Weights of a small transformer language model: MLP 2048 tanh GELU, vocabulary 15448.
MLP neurons of a small language model. Each row is named by its layer, matrix (up: input weights) and neuron, and shows model dimensions 170-265. Each number is 128 + 32 x the weight over its row's rms, rounded and kept within 0 to 255. Numbers have three digits each.
A block is one neuron, or neurons of one layer that tend to fire together. Before each block is what it responds to, as a language model described it from the Wikipedia text at the highest values.

Description: Table cell separators
L7.up118:108172142127109105133190111084127125128100128086108126168087167143170134126143104151180170172076115126118095120142152154146111168079149169102185160154161128163112101113157118138137096141072157203129073128130151114140141101150121160120131143130097135095019101162122117119158135087137134158
L7.up567:109122100173088138114134122087117160164104110119143115131195180167176091159092148102157076148137077131124140113099175156108097061164128114160103165116122104097103166115142149187065119135136109160097168167151070149183174068148116068124086173124100125116110144154142141156151164144109151100
L7.up876:115116126087094129123109070071071115102084119140149090145099089107148114142174097113158086117106151081146154162076125180119107174148133098054128142186143140094120113161178126193142107119119100128161171105115163111153127105087114108120176101111145143129124107103163100126108140165124120137
L7.up1224:135142131144136125150080039202114194139132152085149089100172136144112110095131098116140160119099089146121110133122157104114189049096093130103154134118087101143112078102145159100171109162096118137090116125095096152140160158112123073155147173077118077097110138089175150152110101135170072102
L7.up1571:104123066087143131113109132167136176137119130144106096131134109149144095137073099143148125179156111165090132114119159149159072093132095137115128107200141080111075123105105134087158094103139098157131131151134110112137139124103115085148178079102135149181110112094094106132130155133143134161
L7.up1624:117099126134159079179124150141140131123075125060135133132124117079117047103180078148168145169089098182145099137110135116137134077077106108100073082108156109153107089093155126090084093187158134140103119107155133112129148151156107109121158201078114143161097094150134189103170157122124074120
L7.up1840:032100143179158093113094128168062205176103151114110139122171151133208162126121126130096140156115136118133156096146131092099070126095157136133162119138154127157127041119070135132079139111114148124088128128164099102100078125117124153142105113128085102138148103143159092098114116098119148173
L7.up1929:164143159109113136184114106113122115098153159130161079151130128143135112124106150098106112132095170111111122127109179152149153068094133171131148064133142135144154120141162128149153134089140137195053177133164098048089216086101143108140156110121143118132130119087139149129037137162192126115

Description: Creator-to-work link
L7.up63:149128079069132085156121124122179088116179129089127115145135181150123089107081094175116098154123106109109122179146190163163053156142121140143137162161088083105124144140136113110156149123132168093101132129156120117142093150148132109142092123114075153088141126198101152126162117154104123217
L7.up352:091167131094123080148161089142131144092097124124169102095124126143159202130138125146099128084187136085180131181160119135129079145142066151164130166150098122184127089107169129154103140135111159130125120098077111131197121091140177152116153122124129173127157207152117128147111155101165151146
L7.up815:160149183125101133124162104149118114127162128115129030114147147145117115124158163164121131179155162183166140123132118111129101104172109109114067143121133167146136125140152151122101119124143146084142087143122131143112136105139115149081105146106175137083136104150143130147177179069139098132
L7.up899:162125107158067137126179147120140107128171123117100106160167137159112148121106112102107151136147128066122127155110077192094095177135162114113138129129177099141130126140165133123140095140141152135057064125130153133116185136157106082127011087142183105130120161146134060123176141119188087124
L7.up970:100089131154118089080110163166130141114131133170130186157160072129159131167118080136078122075157121148153179151121119162122192183136114136094207184145123121043157093050158068109196180172087116116151053104087111144112183105168087139109122121159093148190140083132081139133136102093147121174
L7.up1441:179096095087165125166092125122126150102140138208083144069130131115144131172119111105076163128127082113171159156140154083191085085139105082135114181105126101107200105116100145096150115084063130188135143098170151081057118081132171137081140166095126140084119145195051140119153147066113101160
L7.up1495:093061214149105177135170097178102091113151119116160095125166107123097134147108121146154111193149083117143120129133131107160113105086105121095151120084090104057167114139100102126190121125118147126170154105159128189147118124141159153113127165225144122136124136126092139150166141136125131071
L7.up1827:098138110167123141099137102159148112107162138138188117149172164125181139096067087171184122170084127117140124160122129070130086121159103166073127142104099148125120091123215089116111132113137120101111064124136122111113108179090152164107144134113147032125143161149157098132137069096140156179

Description: Space before numbers
L4.up2013:157118086136173175155109158097147167131066078106116086179115148155126152155114120123136176090069131127130157106138150152141112166127066145137132103136120071115143098122116130088101137155138154145100134121132094129156159108108151127169116134154092087095170159104107070056129170091157148171

Description: Table and infobox headers
L4.up589:167216175197110155154054152148077111183170138100168169132150094185182128156118112161130168123087172105151100109064102174162080187198100107097113163077099183128210139114137142140079120136138119072097063133128137149098081144146123117103167157149122093090159181126089073135074174138163083123

Description: Predicate complement words
L4.up40:147159066131164173113160121137101131144159099152114135117181105166085107131174074104122072160073073150139124134161109152135119121179124154099123157158121135152113064155117127126161088154090151103128166164166188127117146089132164144144161140195181124072165195141118157144180123104060108100

Description: Chart and table delimiters
L6.up456:162115107107108191137107106138078077134168116088106096106143088175123116103107102148156148154104101153185106158127081145137159152152145148143140136152131142119110081060194091112113175099133048144119117121111123124148126137108136094099146157043090117201113148105135125182133063059152130123
L6.up632:105172114122129150118137135058094143186125130111137177096163172163177133128102158123178105196153131115127170124135136158142127142133103110165123093216141110198119172139161067115159160115101127106132104094152143161123097128089072120189079135096185130096118117085134154119122117129124129157
L6.up891:140127079084144091142124133149149139162140108070130146158164107178170151110119104110182148054094114170208134131163134104169136162125103161167151178110128087114089140084113127140130100124073134108112139151148097177097139152139122121115100174114074122114121106155130081131138068154080124167
L6.up931:113107089119109150092109098148125171126118102189188112093083133146175177131112148096168103154096147125093121074116102150124123125124113143150119150133149133110147112063119132112122117143114154152091152132115151146137134135135111080063147145097137135126160105122111166132093143173131129092
L6.up1247:129156136200095214101100108062098134097083151174112108188161112118124098155132088104138118147152154139120143148139146148103137127138122179130144134133174168139117085097167084108117072172124118098111146166136114131134098137174146150177145158092182107120077129180109149155079099062158051128
L6.up1298:150124115134113168097138150108125130122131141064170159157154155102150133115135125118191162149112120082115091124146136144107107151140159141073115139114160134092126132086093110118106065127142087133092089144172061167112146130111106150133144196083182147126183177083168115088151139162100118070
L6.up1397:143088194147164175087140137153099121062087146148185179172182127080146109127062102156170064138183090157159176164116132101147189139141091142143127144080141130117180079095153146169149077090151065149122099165204070141088118111116072121158163065105217184145138186088135102125111224137122105125
L6.up1484:130113156113115195106082122096102085089125106101176112122144118147102065140122071164118149131191138117165147161163151153096107176062067126065141166155046120151088159107102114171109160092121117144121115153080116144129104107153090131186179153104103117191111090086131140107156126164110138113

Description: Citing a written source
L6.up425:171106134151053141135210142158140197119085104154136142135156147080131121158138160131141111161105097201110102135130114094116138140170146106150093141148096104179129110121170097148148151050118093133126125133144087113114156134174096177117102134119147119141141118132195128116140147081097108143
L6.up458:087148075137150133119196157207143082187118128164136076115140138164146140128139132094124086111121147153084093128088143141183139160211146135136145148115133144165154140071131142156140111091123135008121155154097116158168113114153195168157102104120143160215098187114055126193137159140148143183
L6.up657:104104074086082129131159169121176147141147162193146071122117150077184108095144133119132099131102188138154100150143138050083125128148089123105144125057145118165116094106152106135091172113174123103114127112117117169186117129159140143127068130167123119089185126082114151156098147142091121125
L6.up849:144166093076150119152129145163120123129086109145181165095071142089147115141135094065093111080140133130125183154153137156195125196180168121132063127123158095094154097145127133121106106189135122119135093058121105166127101154134116158161108172168159156164139125156118111122193151177177092104
L6.up996:135115118147155147129119178143135093132146109144164161060119082061109122147173111154113113148195100129146157145133118117170098122167118167153106096110148148165145141071129160142133195130147160085220105177154123150108070118145154096099084077101136152161183114115100110139150157138165188068
L6.up1167:119159098122086123147125160106168092119146086160108102039140080086153062104081135106084117068117144133113126136131144068176124142137119227074175115109100089132112131172019177167110168116131136110137135118119108123148159143148114159120120146136103104144129143116026103119092137114204163125
L6.up1292:101127116115126109160197182130126086127075127143100134188167104028160077112088140115075107164130069163113102166158175141202114131159149105129103087075057109133141207142115101106172128120113129117131075153098153138070198172122103146121103151132111143124095130152115169160115133131160156119
L6.up1902:102155142114139182148172147117114063090118097136085098098119136112103085164112106177142099136124153157079080066154165116134115130146136101155144079151113184139154153141104111146079166106173167117151078114144176127126125134133113101151144109134188069141093110120149087159088098112131160140

Description: Clause-introducing verbs
L7.up175:097107205103160142129179049112154167161139147154141130129095160124155130136068079158102141096139172134160173115164155133179131151127093158174096140186225102144184126154182176120155122174056138155136145112139125169115142079058072067114104122095176174116108198085159141146049167108135148068
L7.up213:135121164131185153123170080162178159092146120138129161144155100117190056059135086116140099134110152089112139057086155131144135124118143137134096127153148115156118103132075092119124117128162152083078159097168097126076133133084083107134117142142119055146116104136133181057141116190146150134
L7.up641:122151177160142099152109146130135151115182118147098115139117133167118159163152107071127099038164122076102111119114157110133090147168082097159164134162154154182136101122200130140166085101077107132117143141157149126124114130173085111124153134114155097214138137075123122145128139152157142178
L7.up898:130157151178127117123075181143110193154151147076157129140099137188156147070126101148153136116106156101154115114101150176177157115152100111052153078117202123144105131141087120128104111170134113145096142119180148113153092140122115175172156104091093111126178139129149131137107151088091170144
L7.up1422:122073140161175128106109081152148155174145096086088127135155145127126128180110153049129148073134156103095211143138164122156184157111140168081156108169114110106140127109136126151114135127130109179144122191165147136203142129198107198097179158101190179073122167115131147124140118115177155131
L7.up1656:121095188127225122137105120132158109129147123131149129134103118096075126089145178087116138116141122094102170135149131071098136121121066214108079118081100138181126171110118087094139150122077120140131043141133134125143159114129157106051148151116164133169116131073092145172132157150103119164
L7.up1938:106163132082130108152132065150116098130174115100150079137156177170148064103123077155138142131137146065225127110116140115200083150143132156101144094142158146144107112128081114153108085164089112138077149128090123181059126147095070194174212213101169160149175094083118121130075179166083161137
L7.up2023:121170071135117147134137152180129107112155156187087155141127155154133099078149108102181127141114146086128135108113119086079119145136131108130153110166142122154139103106063141047137144088100126087115052117120125121085168093110095106145084144163083138093125145122112112124188071174137091163

Description: Possessive apostrophe
L4.up34:133074048142088161127116085091137122122106169174178129076095120175134142157113107116152120126157152121131135162151151148132075142132136101122080096131063108142143126093165139159112092125146133143074158123164099156095153116064097127087136159173171142114137148150173154166201078156173130134

Description: Main verbs after subjects
L6.up40:108145096160147117126082138108103084108106098133128080076075145150118130104130044096171111189092120104172098130119134133129160181140059073056145164165098165117083123110140158151106142131101127139158150112128172122123158085109089133099075133126139102131092127144099213133135093100188132176
L6.up783:116147175181128143144150111141147136135092107122162109147134138150149113182136108095146112134101181108123153115182138163075087110102137170109172088147152151141106099100117100168135102116152144181158115101136195146099187116132129161163127099110127154159130120125140142106180149138111164124
L6.up986:149191089159147100118119090224096121192136141155125143126086151128078161141120131130173101108154176134140138120091164144083136146129150207149139137141152121144094129117122142133141111103173140165069107101100101100156118142107086107118120123135116188148136161093173140110076134105083104160
L6.up1048:121162096113122133179143128196171116071139134127175066141134128160103132155124104119108121139123142120145086102129207096145131033138131152147120085116127110115128130155141071159081150127189170171156140082135127129098142140146113154151133149160123124166135143086097127135142123127137169164
L6.up1194:152154160175129163147178050155148153110111117084184143081110107117175112116138116072160068048111168102141136162077111132075174151215157119105160111129118112070118101157074138189140152083156232152158119154133135132124139087189175127070086103160143111124156150097082126064189146179075077114
L6.up1613:177110138149119131165140093080113093101150116104137182084140107105144124157152125147159080114096133133131118166130144156120166142155128120146094120178124091127096076114161172173136125079132097096125118153143162083165155150164166075069095108217167131093064107141131106062114131150127101169
L6.up1667:117163167206138114140105065150099118171178104100147111063138117172143140163173097131100072111100159112132140130115168135160164145115069149168152129142125104154113069108171147159152071089118143208176151119133131129130147146158136130077100106180159108104112115125137126076107173095120091161
L6.up1717:137135128143075188127106063095115140141142148097134147128131159154169093182153150135074142134116173139113060103142163126139188130079141159127122136131128081141147116085129154118151113107158098193137121141117135114113157154120111119108154102199121120039161183138170112092155180084124126041

Description: Main verb after subject
L4.up1583:159165135099140183113085094150165130163160122164149079092148139185168117134120126103130120107111156191123123127116160134137135079155132163112131162080149104112122111143178086149146078156091105138149129187144157084098121108112152118101120182161167151090075146194074066163140137163122163119

Description: Space before years
L6.up190:156192096093138103116181122120129153107105101129146107153126120159134060105078193100160149114095120121174107140186133119134136106062135151193168119069084118120113081129093136161131161134118106135154120076107109146128138103066151148093126109157068071177133153071045138140114051194198133141
L6.up851:159152100103125099090122096125099176114124112120100149133160113123136102064098187115143093180113129140121122137169070166161110149105098167136074143134142123131160156136168105120135141153160149082135149145144134152121128127117109101120165141174152166139124141131081188063092130142113107131
L6.up926:102097148126069163135148159188122162156120099142162125115085087141122140184078126130081103141133071104119161192148101198113072128197107169088107151109159066153162138160150129095145193119147165158116162191118137107163183094079148126185115138149116166160144134138119119130132161127123142120
L6.up967:126128114191126136180146098116155044170097193169192070124150083112107154104195160134111162122138160105129152171099081111186156146111074083100078125116121051184162136080146143114108182133154080161117174099137100129187080148149133091102147189169084082177131104100098137123170142112082160130
L6.up1263:109062123135037122080182168111154137161114114173133115182154140117103191109186162164157162099087150165140092134094079145122160173151178142108109132130163135121135093101160117128142142143131168164146109144129194095153170167121138145122109073100150116164172145162134135180133115149142153133
L6.up1409:123132162109148082112139126167145113114188157152124145105166149161104093091137101124196123064124120149186072115153151112131172172066119122161151192179182104099122146111137109101143144113097109173099111121114124096135137162161175146128161134117150119124131136156124119083083131089139186080
L6.up1678:157117129080102103128159125104153131131170130039095138098165110114085151110146168137145162103160151115139124111099111136085179122163128148085227166084007105176149164138089091123116145080132157142099088144079102123142111170117136115106085156156129186177158115154142122137123148137149155131
L6.up1755:129117127087123107136136090094140167102109083149125138108000081109135122121098089110132170134076160096167174187148145156138135134126076143124085167104100119104088108123070127146106167074103106127142140165083109083118120180117168159148169140158160141174170143158166153073120121101144154162

Description: Opening parenthesis after phrase
L7.up79:095118104145145135108119074093119083163065193079112081106177147120115155184157168121093074112094108114161180130154146106149137120128142140037146118119067128104103159106125130130189135107119122137099102182189109153090081140089101149108137088073127085131151152122161163150150159118127103098
L7.up391:153175116091200099092074082117113126060112094154164077133101116165097135055160143169163102084142089150149164131062099130135102149109170131120139161116138160126136112145087134136153140137101111121100091166124110144153129181114133095144125120108121174139124196138118123138152077197061179138
L7.up517:125056140109125199118133084116126167128096135125178159110076150161084170093124100166129186095072076112127118095121143186147126112110147168142143178162094087186104114134124146186185118112160100144139115163176102186119110143115133133068121166115109082045158155119184083163102167128119159050
L7.up818:114206067141106155168165154113125065174120083200141060171152081097192125111191111149125114091133176096120116100102137133178101107110099153139094102139016162145139111120169077158198176175142129081107136160130124170130112161122143163146168128124159115128150120115112114186120083167138083097
L7.up991:074098100096127121124124128087094115176106143130194130122148112216141133131097107157121185156107107051144117110173079120157164141108126127119134129167099139130070093181179092158137149108096213107111170173167138122167086119143088137159092133098033122129159148105163122167130141097119139121
L7.up1023:141193077121151097086099114137153059103224104116057102146129085143138106177074109124100116101155132117113171115127193146111133162133079145107108105107133083177175084095127139172171175104107155104103099156117062188162141165124162133094164136109131077147120151113149143165098134142111160096
L7.up1598:098095160178147102057078169137102157170128105109169159202112140101082179122111170148092157082067154116107092175148122179125130125113078132135097162139172135110111103131148106103163088118118151125000130107162139173193158208103155086110180088129150079049118165143082154113099112130093152102
L7.up1641:148115106128122136081123109119102100109125091115101081185153113174157093166151131154128171057161099135134079148133178079191166122103118143121131123163082088121111141113122128148136083087083175087118172153102159152140157091222109195105175155097138138137151143166133140151162133156187096139

Description: Career-milestone ordinals
L6.up776:079144123189126171118151121173119115163124110090132130116157155121164131174129172131088064148131152118163124171106134110073158166126101140129186120158130160147137158098177118173139134124137133133130116146197126132159143120121102121110073142144142152162204136060127119091068073111161149158
L6.up823:103111127127132181087125141158097140125120134128151159106174090157109144107127097182160069154109167120168132131092156118134143145126096092141114096076090171114123119054159097089228079077065094093210126185155124115156119185095125146119131106144177087186205184144177131112140137159166162171
L6.up921:119140102092086178113171152159149115149116067122172121147145109100173093121163182126058119146092056169175105198120127119075144113123083136144112093142119106131105141125179137135191160122105147123110101141078148170169114176113094148134152124099159135107175109106189059065140076091162170100
L6.up1488:073112132168148172071129165084084138145086087128145077138146161112057083105116143150135074168099141137149164115149115141093118110129133161150195105103123091107125135169128137081182140122098103116160135094123071098173087093128155110124116130175135086161149141129141173155170142119087153128
L6.up1537:087159092100081112185100119112135103126110105127159052157103066099153096159129077131116091141039163148155125077105174100125113084180157148076094161143155104148113149105062087184142121094091138095124141135171174128138118117108101082128159115185106099108180192139066123105098107069117120143
L6.up1794:091120151094134202129116165139153117179109171132114107193136120118142130144079116170185130156120148106139173115090143180128109124135091115148132064154144142141056141096097093142072126125058132172180145159117113098140114160146116155148079097121165186077098166140128119087182164191150089180
L6.up1848:174147137136136151072120085148091165030142124147127178095147166171136186135187122126139114111136165049134110135107141130134152145169058129103094120088145153147099132162126098128136070130169109098188140111119141169103159148126129130109155065107141130122138124162142127145152129093145112092
L6.up1966:144174189202106115104127098128153124052108209154149118135123123202186135157124062147130143108154172142195159115104128094088138184138170122143156164128125162130126138108137164081133090059113162110127168107158071138100171124080130189117094142158150130127173103150105118128155169120144094111

Description: Opening brackets and quotes
L4.up628:124127149179099097098103161147159130158172101178147154130163126104111146167129073195150133133145135139196092065128121084140116130137141149118136092064171139133129141150029154165148111128142127111132134135152122120121153165144090126123132137159072125092118161117136118139172112107132126161

Description: Opening parenthesis after noun phrases
L6.up603:105164110150125184153151114167139105151140145169108134096113148114116159119131145141144129114105139100209077142162135149132119112144135092122138128117115101111070095115135082144152225075114141156115100088089079102154104144053123141089163120075104068043130098112150147154194099086187107195
L6.up733:164118140143120122182100156118157136126146130151081127137144090126155126176155158142142140177159102141156114133136128135171121129148114157111113124098097141133143130122137170115135174107139106120163172071097126138082125163169155126180129109124110110085172118137149121100156077102074066118
L6.up832:130149209122070099112102142161127126155190193136142112130151097090135155138115094149146127115114141082107099091126152152173130136072147128072058156137104097072140129084141113166128089153168124061115100127133158142135113163058102166098159103139141129105156133132094195149099085199130062142
L6.up1169:124077123239166138129127151101141133170089168086114132128167090075119142103095180121165093148119157129137143173118158093098118082170158144142108137149145161189156168123110137222153160085110103108100099090076096130096153152130159199090133115155089113104119135166172036150120076157155132141
L6.up1351:081125118096118124198133091155081160081156099098146134124089099129142101129199115132121135205120174163150152074112135129149110162127104131112144138102155157140152134136126139140186160140159121135114148096132092120142105142140104135132165164112124162092138062144139088171083130120117113125
L6.up1716:099184151167092146162163123052152129117142151077169139132119129096104083153173131202123184099118126113173132086161143140163093170144119122117072110127120158135136086129164109105144154162120116153140105103156108135155107149164118137112147117150153166126148072116198111052167108126072125135
L6.up1793:137137116096093064121097087100070142219157174102130099169100118087090137140132133149106112114114122166134123170190092171192112140119077147122130076120093107116140110117175141137159118151146096115105141109129104108151157152095160128115165106030095107127111164069158146099091163119170147112
L6.up1939:118166138152070123184164182147093094130212088122163118177156117093116060106167155187133066096135141121105114108166153145142139071078067158102100170101101078140170137125185114177111138104154107148111086113164122156158093175120137123176206144130069187120147126130209085197135106125093107151

Description: Number sequence prediction
L7.up105:116081134077137116118192120128141087157065115114089187141133195159110140065161120071083140139122200144142128158142117165181078175131114108197096101115109169132107137116175081149161144135101119134096137106127096162102097110168140102070105118100081197129163118130103125081119152119160124088
L7.up185:130162177126082120069185067120130125116120155057158148152126076143119101184131176152175125110101180138170121154127135109150098109118089101145186063129063140024097131060070129125112132107007050144150198107176106105177099178129102140160144133118193089143148130108146110169155116152134056149
L7.up759:101106205144194097174121081182135098138138110114169126133152078115189114109114122124096136089074177107119129120056117119156105126103073117119164147176132177141170134127147090138154138128098098078166109134159179138129119149179124147155096151199174115067157156145122100149122116142083118181
L7.up1045:137107161121100142095167138092128110090101115193165112122138119111144151121210110120137166137098108084197206108077114123147115135193110143136157122155163168119105095092154038119121127168117131204126132173110125116127103174170099066121118133139157206098118173168118137140094134102154123186
L7.up1315:133100135111050157106103142112115176140156080106145122101091098140163081148145169107123091107074148055134118123139105167163081168199145096136154154174114087109088104137129116152057091133109077167179129126122129097076137137116147081120131109059175107144125146098147131161127135170145104085
L7.up1493:135165102106142127086153128168076160138075114075119143116129117130149137061108127154182149129135169101121141095080090117070133093220107109108115161112108131137121157113103131137110039134133135116097133141125099151088102106169098157146095140082128144159203141079145163107082090122133119136
L7.up1549:156168127218081201081120070151113129126135115141178133140143092213153119090147095107184131141102119035113082211130125118121090152130092094038220116103079163050125115126133120136125108139133125086124047163145085134098073161147106164084182132143153131130126132088096082143113110170171158187
L7.up1996:047137096139116125110033116134154143109063191117128099146179128183135135090088113120177119160121133126136088102062085128069124152088143123104134141126070129133169103138161103135165081187076205091121161177158110139163076090157128072101169119147076123099182115068180174093140085127095156175

Description: Space before numbers
L7.up116:124169105149113093110119154132150158135150082125159111116139143132138115147138097099127204123125098150111151096105061088138059184122129123079117094159085125117152136138147079125121163112120149081171107157190102139150118209109168104144170135094148141121154105129088100153157160134153146139
L7.up200:144146162115075117093137089099098117180157136139157135147111105120169173101075124104160117130140100157146172179136094186096132190109134155165168135125118130131142126122150045140145189103184172091094152173171146107103141100113086126085134140104078087116154109155138126107093104117082201095
L7.up470:122055109186151178155128133129126093056118182160163139091095158119118210084115126160167150143106124134137128133125159119177123025119094159107116078124172099117179143115141151084111101123186136152123137147138093115107129131127169113116166143146113063066093096124166041077159223149132144109
L7.up548:118089169130122059118122171120102156121151090125157082143091114128102190101069123156131139094087134123184129139144069172092137094171134107161092145081143160113157158121132092128105130171110122189169093159133083152137162160131129182117156127164117092162145101150098110099043119128136255123
L7.up582:103135131152100073034136142102130098171146081149096102217154123122154142121124151083139152109110151071153157073125151098176141169119131164128136097152122140098163117164123141134137131158084137110110134144115126087156103129133120125086150110090152090209143173132120169130136084141120116126
L7.up609:140127111111126197194132145094126158164106145170181100169177103164159094166108132125152124087121109148153161136162164168148053090112093139092053144160166071151128122154120072076131148165081083085124118099102143114163119152132139102097217180150137082137129124115132090131118155140123191133
L7.up1468:098107178183138124106152111051155132127155155129104129124095107082161143106181177163137113080181110112103169178111115177103112123160080153134151099160085137086095190147137122121137139191167199146121134128145083121112156150082123075085140164078114104119168106129070107119129150100082155125
L7.up1687:026157102147111121115098061106161137102165107094113161148116078156153157077109129136177120091083140166113158146150136138095119134129088132166129124132133134116086114197131101128172156144088112155131116164182095157087143084083119186087131135099089093139118113121151084141115138121108169137

Description: Music listing punctuation
L4.up1335:097219086077151179143139082194069126094121180142110107171156158167163101100158142153129158140092138113118145130086147130185092158176148104125087108107072094146150107098124093082159113099137082101073152127207087145151076186131152206130121109051135081091140189145150138094090135099125091127

Description: Descriptor before role noun
L7.up149:165160097174168116100113167159135163130075141142160086113084148119145127141164097120154129147131137118088111122192085094172146121167132128109107141065135071085122135149120086107136048109171140181118086160171074115142109150171130094192129153126139114211122168122135127114168156176099097192
L7.up975:123147143146117140084158141139111097134119170109180164109116182139158087136104089142154113149133105167127073105169142150094159150195136145113087073115170177152121107140111137125131114075111127116190119160150130191093125113128163161147139117105149053143133190105094139152106079116149095139
L7.up1330:151164128127163079131137136056115141085081116144112116158151124154118079132143123144135103124135095138144143127174113164124147183133102190076123127158150141175145122123130160085144103090127089139115141176151116129161129162151129085156111128037129122141124185117157139145121127103057119203
L7.up1544:128161163131099137082101154119143097057121134114120091106109095124184086110160151154113155123093135141114098123079119085170141146155160141128135095126169087143154118113150168090121116084081085085090091143160102140114149078150194066165141132147187133137130103121180170132131103134126098093
L7.up1645:116118136203086170125116134173108157141090152144128117138120131196098151145149023195124135071162137146101075094184130137151128101134148168076075175155116051113086109107140130163104130152152115132092120186129143136073116137083193091117159160126125111176161114088097163152094114141090165176
L7.up1812:118187163158108165105120105104129204135134119120086113095170086138166084142122154147134181125151052120118090139133083126128096079139139132116060120071142105139103162121142154141133153137161160105055161146142184185143127092139106114186141152144103121145096134135133141126050098195147124117
L7.up1864:105125095118149118116133092160140127151176096127163139145094155129106091103124090151197114178178066141074121084110128112107143116112161175086119093149094149094167159083061147126130128104135136146178152126145122121157134135159129114147085118113146114080098127159051183157136110217009097203
L7.up1944:071136126178171111121135137155169133136094156119035120110143148132138097108097081139113154140105091089098091155166116166100145125138113134086139131190119103146118128114142156110112159145138127125059129100134074148086101152097205114220150190138109108195132143093128146129142078065096119200

Description: Stacked pre-noun descriptors
L6.up241:187124037136136131156153122112124189141140142155118118189134182084202041139082140151140156084138122180121125162072130107141115143164101162090098065091147071137073122135115112095128126150137159077077060052149112114151144147166121089140127125150169111155169120133130191126079152057171125104
L6.up658:082104141124097159112154131132128147122116204110125084108130124165167146159182046157137157122144086169121106123162087137165154106203069104100116154134159109141091151123139161064142163126140171110130132172077139144073109163100132015154120155103120102155161120155119164163140150139136128170
L6.up932:138126150162095131105137142155092180118117114166151122131087087138127123109172089101131153156107133151116203086130103118169138180122081177078108089085093156173127125144137159125140118112124137094134122146144112150119108115161139120094155130086159145073167104153099100117183143072075148084
L6.up1326:155103176141118176149161090134101108084154135150159065119120148111173144102118217122129087107148065153129187144135157106092135125056144181150161148120092153128124132136159124109135107152088094091115119122151123120146129143152162067131146181163169139161172063165125130166176106164127224111
L6.up1342:151120086152107161139189133099087117023149123166178063086085142072106110105093116187134126099137122121102102157150120151102089106200098127128178148114145066110127207129154145113148123126092086132139093113128090096146194138114167087136110151079089169138094091086149168115207120035131105161
L6.up1646:103132107147159124052055148122098138090155148132114081127141089150117087107151202127154127132061152081129085104099119143177086117156074136107128128086140141135141188130134162060141098132112135086148087186135100117109158137154177158116085163184170090151131117166135131115110156116102120151
L6.up1675:141145123153152190109112117136106153136112182151160106120070128113163096064137147153156082168147070091077117104131129041139153113145131184136146159149110109135173109187186122072094139141130092058123080087142120109125157159132163099168136118146175097119114120061171133125141135113142114165
L6.up1812:099175141095115076131108168152098166158157131136155108184221113176110162130189114131137164129117104105170122179149148152126092185130164146135149128117127106136106167115105062072168131086155096170116126122154152103138107149158177133148114129134182102099127094161147170119178142126150118137